Part of a small language model's weights.
Training: a variant of Muon for these matrices, 217M tokens, 3316 steps.
MLP neurons of a small language model. Each row is named by its layer, matrix (gate and up: input weights) and neuron, and shows model dimensions 32-127. Each number is 500 + 25 x the weight over its row's rms, rounded and kept within 0 to 999. Numbers have three digits each. A neuron's up and down rows have the sign that makes its largest values positive.
A block is one neuron, or neurons of one layer that tend to fire together. After each block is what it responds to, as a language model described it from the Wikipedia text at the highest values.

L5.gate620:531471495512494512511515491514514526493533481487515508503502473474506475510453511525467489512484551489567528492496486502485511499494490465495519477481509506503481439491504516490492522499534524495550526526444502472501485496516496491530531501508473529539519504480515452496483483484498508493
L5.up620:503519480472510480507547488513492487495489509509444533490480497499540484479503494523489476492512531461517496489476517487485478515541526477488529453509515536497486519441506508545498517483506459503519479487485452497550469529492557472500522498533470492520504507485540499498494465484503510497
Mid-word suffix syllables. Penultimate word-piece syllables inside long Latinate words, right before -tion/-ted endings, like privati-za-tion, consoli-da-tion, elimi-na-ted; also " (" before unit labels in tables.

L6.gate11:516469522508497508484513493494507500504513519449514536523461491509493490510517477477505550514506541494557522514509488502515461515503482489509518507524503475474499484492505484482523506524517506529476496497504507502551480476514536450526459532482514438517459487502493496531517496485506510513
L6.up11:510451505495482482510522504472514532539497470482488505495459506507537473512473520489497504537488466506526499535495489502501496478513491522510458536465493483564511527466509535488521497481499534487522497513529474514498473523477482459461479454506484485510526504507478473520506493486531428525
L6.gate22:505492453503482530491484507501504519476510484502504490479507472490449523522531490495479484507526488489477550495498526504486511480476504489524509507464496489492565466465495481505538520493558519507464494521509493477537500514491465458557522550521442489484516500509493491493471466500514495543
L6.up22:500503488499486507497500480478500493467521517459527480473516474507473522499518482530467518537514471494502514520483470513500520449495479497513506516488445488479555472507537450474553499542489492478472489501489456481469484457509482483512491505511469508524530465507498502520471487524533506554
L6.gate84:487492514476480445498478506473495495499504517537490480476520501494512526528542478496481500534483491494514493469464488528471463467495496534473496502453526516470513481517555521501552530489525496487489511535495445469491499503511513534500487542523474502525489480527510509548499509511529495499
L6.up84:531481490526469540457496517457515554506480546515537476523531464463462513496484488526503487527518500529487490522479520521434528477457492498511496509455487491491546496473518489466523487510525507481552493468542477500525415485520520481515468506511509472502490490539502456542489504494484507538
L6.gate117:439523496539509534474469507480538521553433499493488460492501509489504487479478531484488493508523456490424514513480457495457490491509516496499492485479523464500522484489497477497499546498467494476511523558506479483557498501509551483526533507511468440474467486502508485520481511511458439540
L6.up117:521488550517493518490535489495521446489477508523525509521461496474511472561471506468484513466526490505530504539481497486493527520475514506476516495480492485473440479491514536472505507462478509474487495485502520472500509487478503511457464453469483497508482478481498486535488477498478454492
L6.gate169:492532496504488518496541478501509513509462479497490478492561487509479485499509512486510478486497501528470515481527505519449506475501490473500528537471533459523522480488490494525511482521526481485529510508566474493531504488512540453497533509476487484516527514495524478507445530510553548477
L6.up169:476459515462440497491487499408510503502477494450492518476491479487494468514526509481503503510493456472504529494522473514510518463463496513534503550556535490523526480470505509475502492525540482478526507520457489510480500487504475462492471520511494530524490494489481532521494531462508512535
L6.gate258:497525478508527469449505503452485517518466493490514496479503517518464480491507518501455475485530492461493512498479471516483495497487507483520491519498501502470538478484515453496522523524524509479506517492509521543498542496496470467530512508528523524503530467509551434491477498490498469520
L6.up258:490486519493514483492496511444481442499440460512517499492517504502487456486484500525495534508512438482479523518525471520516480512522457501495506534532468472526534476488528469491510503509550517478512478519493505502492506485494510492512509514572475501523532466512540489504484552508477499499
L6.gate291:512478497517444488522483481472515532452514500536508493508464481485484510505498530499515487535472508492465457521500501535451533512469497514478426526469532525500499514504457486478517501479526492515476485499513490505474531515481474460457505509552525487531501520492491485514535524510508477510
L6.up291:499484513505523459513506499484486523529527534496466482536502536430500488519505478537537512475524550490512520501547518495531481488510485512491475500486485509516524531500505485477483525478486496479509503525491481517491480553451537524490459474509486477523511517520537518513481517477535442516
L6.gate295:506526500480474515514531482489505470486465530490516514452510485496489526473495460531519503512483493480482498469520451524471496461494510552487501477473523484482544448480529478484522528499538504476539489493526502515523499473509517458511452480535461506481523477483501521497490478538509505512
L6.up295:479497484505444460496537527469502501508493492470531489442510468465439521522518461521481502487526494478479538507539523524434516468475489491494506514495548483508540489491505474525499508486535534500513493520472492506522494526460472476493479528500489472480511463499465491497468499500474528473
L6.gate361:470536550520470542447499493512504477491507529467543483494515487515515520533445448479507571510495480503513511565531500543481526482493518496504535538464513471477470493487484463510530508472488494498504551503506492542517481510509514461485496487477463524521521483521495500495504491494509473515
L6.up361:501489477518497511504510517515532476463492504483491529527502471487503492487442475501487516504504472522522515538495478466488485481552459451522479510477474501528476481476492496459575520454506529515502518478509474491482486506512493462516515486527446510491512490475465496508441459463524499499
L6.gate373:525494451509520474498508500545475482547495465492529504533501475455497494491508505517542488465529510489504471471502490586510513511499482508463491488458505536494544483514527489522504502493500488498513468443491498515529522487485484479469498509466446454488484516504454542497457539522506491521
L6.up373:513476492498506521524499446515510494483516540479527501491518485482518497462531529509483487458494503465462520529497442470491506471536525475484509539496499480485522470497530518553467477499500476491467519465496478534502523470536490487525517491446480542560534485543481505501498497497482517508
L6.gate399:508492489499492545501504495478444530517530502452466490508484493436518463469475474484496514506503545487469481534464511570519499470487505475489443571483478488506465488481521479453501503494480519513485492538519497534511556511499506502471483532525503468470491481474488476474526535503516536492
L6.up399:492516510496555497486466499462500512519438499470498517520498514519512528523540488516471501522503496533481523497541505520470515503508502494523473502490538532514517507480477498522520441529501480448513498510498518460539521451478502463465491558525476543519491471512532539459489443511492478470
L6.gate402:516478501499434506518495494467488494548524504451518482491485519501480494524518514577518496497499491539495486497528529510471510458504471506535473474503478511516520449544479441478492502514497519517538483514525536471524435504510557486525507537490446441480559489490484492511531479471501496531
L6.up402:532532528468471486506473496510439527453439455543510515505474453480533486552506464533486516480511491478479520511461463462494512499515470484523472472511504485496559460499524517449500495499520504441498499523523469487518515497511519439515509505465494463491503474507458514509527481485519512538
L6.gate405:509509489466492520494474518485496510451514512514479460509453494505528520484490478514461526501473485521478532557488542529502499490510513481501474514473522457484481538515493517496523534469550533455522463514494500521496519527525504472501528443507524514478475485514480525516473487537542542533
L6.up405:485518518501526471491529498525490450494511495474500526536484507478498496477474499460485471473516508509515524502489483514460470487468505499502487534463510483511497524494526521494512514492474476439503497550499566493490487499520503455482502537451482503486492488463497498481486514452473434510
L6.gate501:509518465553490452487505488487514477537516507503524521541539492557511524537473503537471490513494499488519459454469476466465470474510487512491489521516484491481521489513473495480595516481508541459485538508489513520481500510523516494493478500543499500474492514509482503500465497511513518500
L6.up501:512551482499488477512509519470545487470507461496498529468542508511508516486530474494491507489495496460517472490492531507488425507487516493517537476505487501504535496506518474469499478513480541476479529536512483502517478524525518494486476509485482512523483531509479517529505515557524472529
L6.gate618:501476506497492508470481487505496501501503559464494422510512490525513512492563498499433514516478533484483483500499472500458565453506465504514478480472491467496526494501504513518563524503482538477503482501517507475465497487532470487516537467486471503493482544491536467541462510468430487501
L6.up618:501489514469517455484485517477520480542481532528539500459541502473454507479532493509485477532523514478507506512519522495482539499490515487474520515480466510540504486473523481482504500513537456492474499505493496457516498511497495491504504477514433503559510495513453505514488495514526488468
L6.gate634:489491534504511537512501476491501500508464499523499447501537495480501477499527479511544512474483537474513519542505504521507489485475481535506437504495473483442517494559506518495514492510483520490539540524485491514494502463473475503510493490516511501522460570492528481532508528486517507448
L6.up634:470486490461474555436496501481495518517513505516477502520486480510506520506500509474466497536477469484509502560500529494498482506491549446486488479527493505571568517500491523451517517540459490519460455491497541520527526521490475485489518480533504474526507514521530483518525490473502510477
Sentence and section ends. Final periods closing Wikipedia sentences or paragraphs, and the closing = of == Heading == markers, e.g. "in 1991.", "==Elections==".

L5.gate39:460495539557504526535515499449491497520471544514454493512512472485516514530512527532485537460503512512530477482517478468475517452502506522528481478475466487498482462487542482534502516488517537512490530489540510501504490511516501477506477552480469532505539512526493501472517514492495506495
L5.up39:486504512515430507485513499482504517487483534567493492470499513508492512520462496499455552534509476524461479549458474490523509502496525509483534490512478529439466515556512484513518485518507508477529506503515507480529531503454521489477542516501509508487457474536503534486477505514524538462
Sentence-completing tokens. Mainly the full stop closing a factual sentence, often a Wikipedia article's opening definition, plus "a"/"of" in "X is a…", "genus of".

L9.gate19:518473486494508546500515453522486492544481473491467553513528476487470533480549465542520504471511587507441537525510477531522519504507480505466505477465513509516480534481524464511473526535504490494483491482518503424525554541498489497517550494490503428474488486535548494487486483524512495494
L9.up19:514488477511533550521537511516483518490487521539529491480489443544569494509510509490491487490528525507496536471491487473465491472513518467442519458513503502515497508476545506458426522530481435517440543524460456479532475521517468492509508474523511476513512508518493502502491520519505460537
L9.gate49:499494458443530505483511497440537491516519558499493473487494533510495516497491534485502474512474490547519489472498479553492480472519517490562480523490496463480538516493504510479481512477504459506499507488477488516472486515516494527546472487511515510539516514486524527499491484499485510496
L9.up49:530531493524508503538535470467518494492525555500455501537498470536468536486485479543491479511455484504505489531500521458529459513487482500499479456495449486514535480499525470470519498510509497506516501485525446533471487480505481481512533532472499497486516471524458498504472471490500457513
L9.gate440:508495451484519551465550464524473520505457498495484503472478500513493488533460473537462532518516510512534511533529535479475481521503528505549544500527506547511461493570500486509514505508506478493516546482479507495534499459477513493486469501525475496499511493477522469485493514522449493509
L9.up440:482518510510482523555503475570470462482446482518482473499509480466500477523532548502519500494470504526478505519526510480536497499498461495498539472488510469503519492438505488475566459475553483508478490536521490471475496478498475545497515507493525503518489484498532464482514505473560487476
L9.gate467:515550459471503509545569486449487508512536489545499512471504522535472465501469483535497509566522536506541508494485503507521504505546506484525517500489469511468515482479552468491505545463508477479512517480519457514521537508511493508471496471486484491458473566532515497495474504525510469513
L9.up467:537461512496483527464541511477499506499489469486523493472492517488534531486517518548489476465511518569513524474463492456530521494474505493508581503506456514506488485505474526454493475477502507517494503504475481494490506483518501511496522467509485498500521514517514497481469477523487482458
Mid-word verb stem pieces. Inner word-piece fragments of Latinate verbs just before a suffix like -ted or -tion, as in rel-oca-ted, exc-ava-ted, deteri-ora-ted.

L6.gate12:501515503549542526555545461475518485539532464484477482533486534514461509493504506521482463521504529547497458474522525509494481474497527441462501500478482484482485530513511454511492508473517490507508495482481486520499486475502514540529477530510503542513486497516527512512462512481506484460
L6.up12:459514461493476484493516501474541497478495529512503527497493504542529497497467501536534504531496491511499526485464478524519469529465482495495521503492440508530523487522475524531509491506518479509503505541497509489504450514574456499526515507480496489538510514509441523491521470479474498470
L6.gate20:532465452501509451521521471533483511496459486523537483468539482498473543484469503493495475503527504519507490508479520517491519520473484473506513522504466489496522495514455473523516482505582512479480517474480515532482544498495502504554535467505531509485519499503476525529517538495495464492
L6.up20:473511523479481532538497517477510480524497534482499521509488482495499484492542469501509528442443494519496454542555484507476513473521536470483556469493512515469484488468505523516516511516531511494505495491504501505482502496508505484533532519484551535520538536523553503484526506494499479488
L6.gate79:499527494502453541497540486490474496530460483476499521446494530484513464495500491484507477508537518510570460495478509462524508492485482446474499533454517505463502487497505501496493505530542530498483510479496497487512487501510488482513463506548523537572453514457495515472474510520495501525
L6.up79:520527522483522509507538478511543508526524475526501510521458523505466468446492500495487511526507574471520480498494538484507493447540511467478485479484492530494516525538520473506507500519494490527537517487507484472477500529526461485516524491488510527494515474494472467514492509485528480498
L6.gate95:510518528511481494512503526550517500500489542464506542520490472498513482492516464491464494501469554465532532495527512498458505462494494467502501497459503495498509513487443440495532482511516518516535529513496461476487529509476520516564493482532507483495479468467491492445472469483499511523
L6.up95:483478497488468511483483465510495484491483458531465494484517514527492519486545511493515488486533498521531500506494475467477493521514507477495430528513510506485442540453472475513512480517519511523531520505502487490534496532483481518507526530461492538538469478501501463535513480475500476571
L6.gate131:515509484471494533472533497474543492565509470478519509513451534489479496504531469496509498507497506469536474522502492507542541501501517503516503497550473488477489544498468475469539482550515516469528495488470469477474457515491486490484496530491499463497492480461515558483434468550490451503
L6.up131:472514496447531490471474502523478528533518482536504484492483507518531459523533523515462505480502502481489495501521539460460497541476517519497553520498480482522476484530513530501517510529521516496468481507496459529539503489478474514530497509513498510511547533451513510479506458513493526494
L6.gate204:510504474439521541484500508473504488507547482498467498498492511450527502487468495475517475533525519480487509494500464496526528505564464555470491502499461493503485470486487492520447541538520545474493456530505513491530494469525534505502539480497549500504487490539479486528480493566486507479
L6.up204:521482479422475518499468484508521496532486449448491496531523525468467472532507495479507486499512475497524502529502481468515466494506438515510465514480509477506496484506491479447510471532530486508523538519550550501484517518509506524500488506534445471511509478486510500513498477543493454527
L6.gate225:503523485518527499493533473534478529535541530472511538541489521494511490503444497523493510525509513474513516488437523517517488493478453469470526519507488475523472487477499455533477510520532479500542471528510482459489477490502505498498490512509494489496507474473505457490502479519482495479
L6.up225:488492481502448493494502458538536511496535496512481483498497519493500498494500501567464456490518508490531491509477515472546541510504533530453502539513475527499491490500496459517447472501505478486535493555491497464528494480536539511478525492496499505539539509492541479522506443543497505461
L6.gate239:497523518434528462499509487497500498538515517511505483448486501509562457504480513519511498481469491496509501517477493506520477525513492478515552517494474502461473518467492459479487544472450511490491467487523500536525456467477502481535514497461492511492515494538510489500483531545512466521
L6.up239:491519488488520491496487465499464483500505474511517517489520549473549482504498514496513482545515483533524553466443503494512512519507506487510499482490505469476517529514520527512491518465522501469463478496490517479549472483551530458507509466515496535500532505498533512479515502506502518503
L6.gate253:500535499465464503496552487520503437493507483514485515494478550472494514491484544548500481480516509511489484470525484533544486512482475500477515582472479478470495488487464469495528507506531522465554483519496474495472509496501542473495453485488508473504515494489490518493464459526493503508
L6.up253:499521490522504476521482481495501530451547468480478489505530513513526534492491512499553500524510530539544522523463468462501510495497555497502517559515481510496500500466512427520498492485517449497488492540470547505471472531516530515530515512504468490515500520493539497507497501477507450524
L6.gate304:543494491500499476458524470541517539499501511505523478533488480527499499496461506507509452478472466503494488511483516460490536488486498470504532498551553528447549463508494450536492499489543486494519498453525487509518535466483522480501503517504496478457497494521517522518448523518464497475
L6.up304:493525479492494511494483536525520494463497523501551487538481489518529517491538484487508511513470511532509470513516522512490486552533466468531451502490532455528492538493502487461527514490500508483452508485562498525517506458507501551538475510498531530508540467484479477439524438515524472548
L6.gate370:504466515489526500513496497469507485483486474463468504459493485454484474470489517544488459514486501527507471480511477517487494501519510532496481509495511495471525487490480455454513506493525512510496486523479514566523509474499473468494521504543498510535466501492478499482457515478510505502
L6.up370:506472478508501506489547481517493511487461453452491532493479515539513464522459518435540480497529530544489485510472494508511475511504528488517511505507511480499484454524524469483530489455460512473496462479517500508461485484539520538494489495468514496467511476496493535442463532542511487482
L6.gate474:527501465449447492500548476494511522526492485452468536537491546480466450489506493517511474488495577523542480500519528506466508482488480471541505543481467487501500546454490476484517525521494487544488506486484501537548450493505469479481496483482503474514507476498512463539482465507470519501
L6.up474:511511483472469497489518503551522475521533506491473534512501511503491480476524514531535476527531475496536494492468506516528560502459521450499538540491463498535475572481485481492518497496527463511493561511523496475485482507553468506513508489546489496522502509508509508535514491474495466489
L6.gate485:496581524502479523501544498508462486515489564476521460505471540475517465486505507508484509493488489515515447514546471532502503502543492486505482537467495507476471511516487494499476524445494483473483527492476477506514529499478507501544503516486488497533473503505526479474526519540477514503
L6.up485:487423527509464549544512472534515522516494542498516502486510504503493502521493503513485472522519485502481528489494525525466470515515493512467487477508527546505491519511532515538501506506493508528518472478486484480479509422475461515510520461477506553495474516541534531484510480507486455528
L6.gate499:486504493510486516473504458473489482521477520499452511515496480507486513495519530493515553507487507538537473487518490537537526480508494521529532511445508493464479466496489520490518584494507451511529512504528512503529475505453467483485485546496468486494516489528503518503486463530502467534
L6.up499:478506495476500531480498523483517508529483516493461525491509480508544495503499545485482473495531480486485499486496509544466471523505509514456494481535488536493490515512499512517496511476477482474484508492520537484488502480473456482511467500505451450526475524483511487556490545515493558495
L6.gate539:533484520498459437525508474517482493508497534499472546484494492499523484465499487493496499494481473537488533498490501478466530495511527483505511542485468453516500497509569516505466513475454479473494520536530474528499478498485492484537537463490539485559509488541510539515465460524538476502
L6.up539:487518493486474476486507526502519458465519499464447502470493523491476527452463460542533472495500471503496446489484536519566478496493481531536536487511462523493499531489490477496519476530510504499554524511495476459455487496492471453496481488456535516501515501534513479500528503485494492533
L6.gate630:490520477479509486462517472508481493499501530453499470504500518517512515484493480496471511508477475502496442467488531504461512481471514520484489474517457513450514501505483507503516508497447483482450543483486507511554576508523520455502487501448494474508525507491480531470499428457460496512
L6.up630:495511483482483468525494498514457510512518474487437492522552503523561460488514526541532497528482473512529478511478467480481479530535497535466481500525509516531505522519549485471491500509516492493537531512484483499539534464498509539507529531484446490519475497492513502500460537485473530517
Mid-word Latinate verb stems. Middle word-pieces of long Latinate verbs split into several tokens, just before endings like -ted, -tion, -ting: rel-oca-ted, exc-ava-ted, inter-pre-ted.

L9.gate12:484502499511500578531490517481500469476469514510533502506538491536538485509519493495495538537481520506499499491476531551507523487520483478486478541523490475511479476499509484501515505498531527496520496499512517510476485432493474462496494512476431467484505477544492512510508547457493518473
L9.up12:507497506472521484502507469468528495520490500474541497486532448500462498514541512510483533494509505489513489534513502475533516499536492488496495483501509460486515486471521494449565529478567513542509459475485534486530489468501487493510518480539537462547505475506523499562506532457523491530
L9.gate167:515485512490525505504546477503505515545524506520503538483527483518514527533509517503509484484484500536448497543492514527491472503528486500514487489498482476523496503498507552508516523511524509482522473507461443499549519471471574480490509421491447494497482510493502444520542537497541526496
L9.up167:474471472510509530492478510538469523455507488495513479472561499535490478567519501506501501488465530481500501580483527517511506532497536484513504506486505461522505477529479488518511514519505544483490485553469470552523545469458507468505518517502496503460464479481509490502495493484548490536
L9.gate242:482489484484504529479482519473545538499487551471476533540507492467534467501493504539473516497491527507472516545493506528509468508531492494484501472539474495524493497507497466541496463471482508490485491458484466540525519496488520461442495520513479500502467463536538523515506528500515504492
L9.up242:459487475550519505489472455535541510495483532479457465514526453537544510510497482533486495488490471502492516517510570508504461480519495502483495471521531490550504515504478475513517503498539497513537507487493506533542490482465506451492533493514489511473498501511488529516518500515523509546
L9.gate270:471492529444552527503499513545475470464538485502477507502517466477486493483513474501550521480525496548516462489523523475512464458488507464473494513532476469475487479465461491509512496473521515505488491507491513500541476513506471485493519518503478519517514478543495508478495517505498487463
L9.up270:519502508505477502464523505515499506518565481472517510483479503492504481505508526497455474499523474539441504462509449464502479486516466465485496505490479547494457462491503508487480472498465519523477482510512500536546531502461525518547468476486467483485537524525482517498478471487521513500
Name starts and boundaries. Fires on tokens just before a new person's name, like Dr or a first-name piece (Pa, Ja, Cl), and on sentence or paragraph breaks in biographies.

L9.gate64:471511530525523488488535495500515516487516529498535533472522521490438516526501487532509525500493494530545509460536525485496530514507493464452552531453496528488503463508542518489488505514489495506500489501477488471497480477444492482542531553474504517469476496500509524509535512495481485547
L9.up64:525529517501504511431496477481480492499492488532537506525507556500482475523516516538468541533472462509535479527500516509497505469555509559520480516491515497453512462528482506497462540439485524444537501496461499502510512518499496509483527468544520484531514494461449493508472508488504547499
L9.gate163:478468468506503512457533460487525511513511518493468494468514503478477494501504469502532537473499493465446488488533490507535534537507495504489514521517510540468483529505506451524502476526506435507520517493531488512493484465508456504482476529483490516534553543552492481508471470520519484533
L9.up163:494458504482496479514511485497522517489503490522496519459505511517524521531474480527512545482548509500542519518516516517528527504439525450489518484521541479507462490549463519519474469505494472533483551476498491439455503462471501512533478498538506528481531492483481522520515491496571534534
L9.gate230:529476489526478482476537528541543520493539518481509489478517540489530527498475472526502496489538557497507483529526487497517514539509532496509516481448515506518500478543517477516483528467479498490485541475523493518524533486455475530500499519529503492502503521519452500474506508497512483519
L9.up230:480490564507523477452460513517533517507524504544506499467491523495532527480460529449530475485529504532472504506553528510527458508497535519514546522452508552468519471512504506440466482488526495546488543542518492516490484490500520514481475489493489531499433467477496502527508494531535506489
L9.gate405:489545492531543518479478482504531502508486510522483481446516490532481498492495493493493547535476509464483519527511519527553502555468536478532504507513481475481518494526489506504514513468468511478523500512542517504543493510493484505467529545529562531486490498529560481513486472492532498538
L9.up405:488527508502507523527534489522513484501510509490520503496524501490529529494506488534519524504486500502500525524480501521473532494465543522498552525517492542481459544512445475571484537536490508518536544514451481470524475480492528490478495494492526477489524492492527500522493498456563448482
Paragraph and section breaks. Fires on the line breaks that end a Wikipedia paragraph or heading, just before a new paragraph or == section header; also weakly on slashes in lists.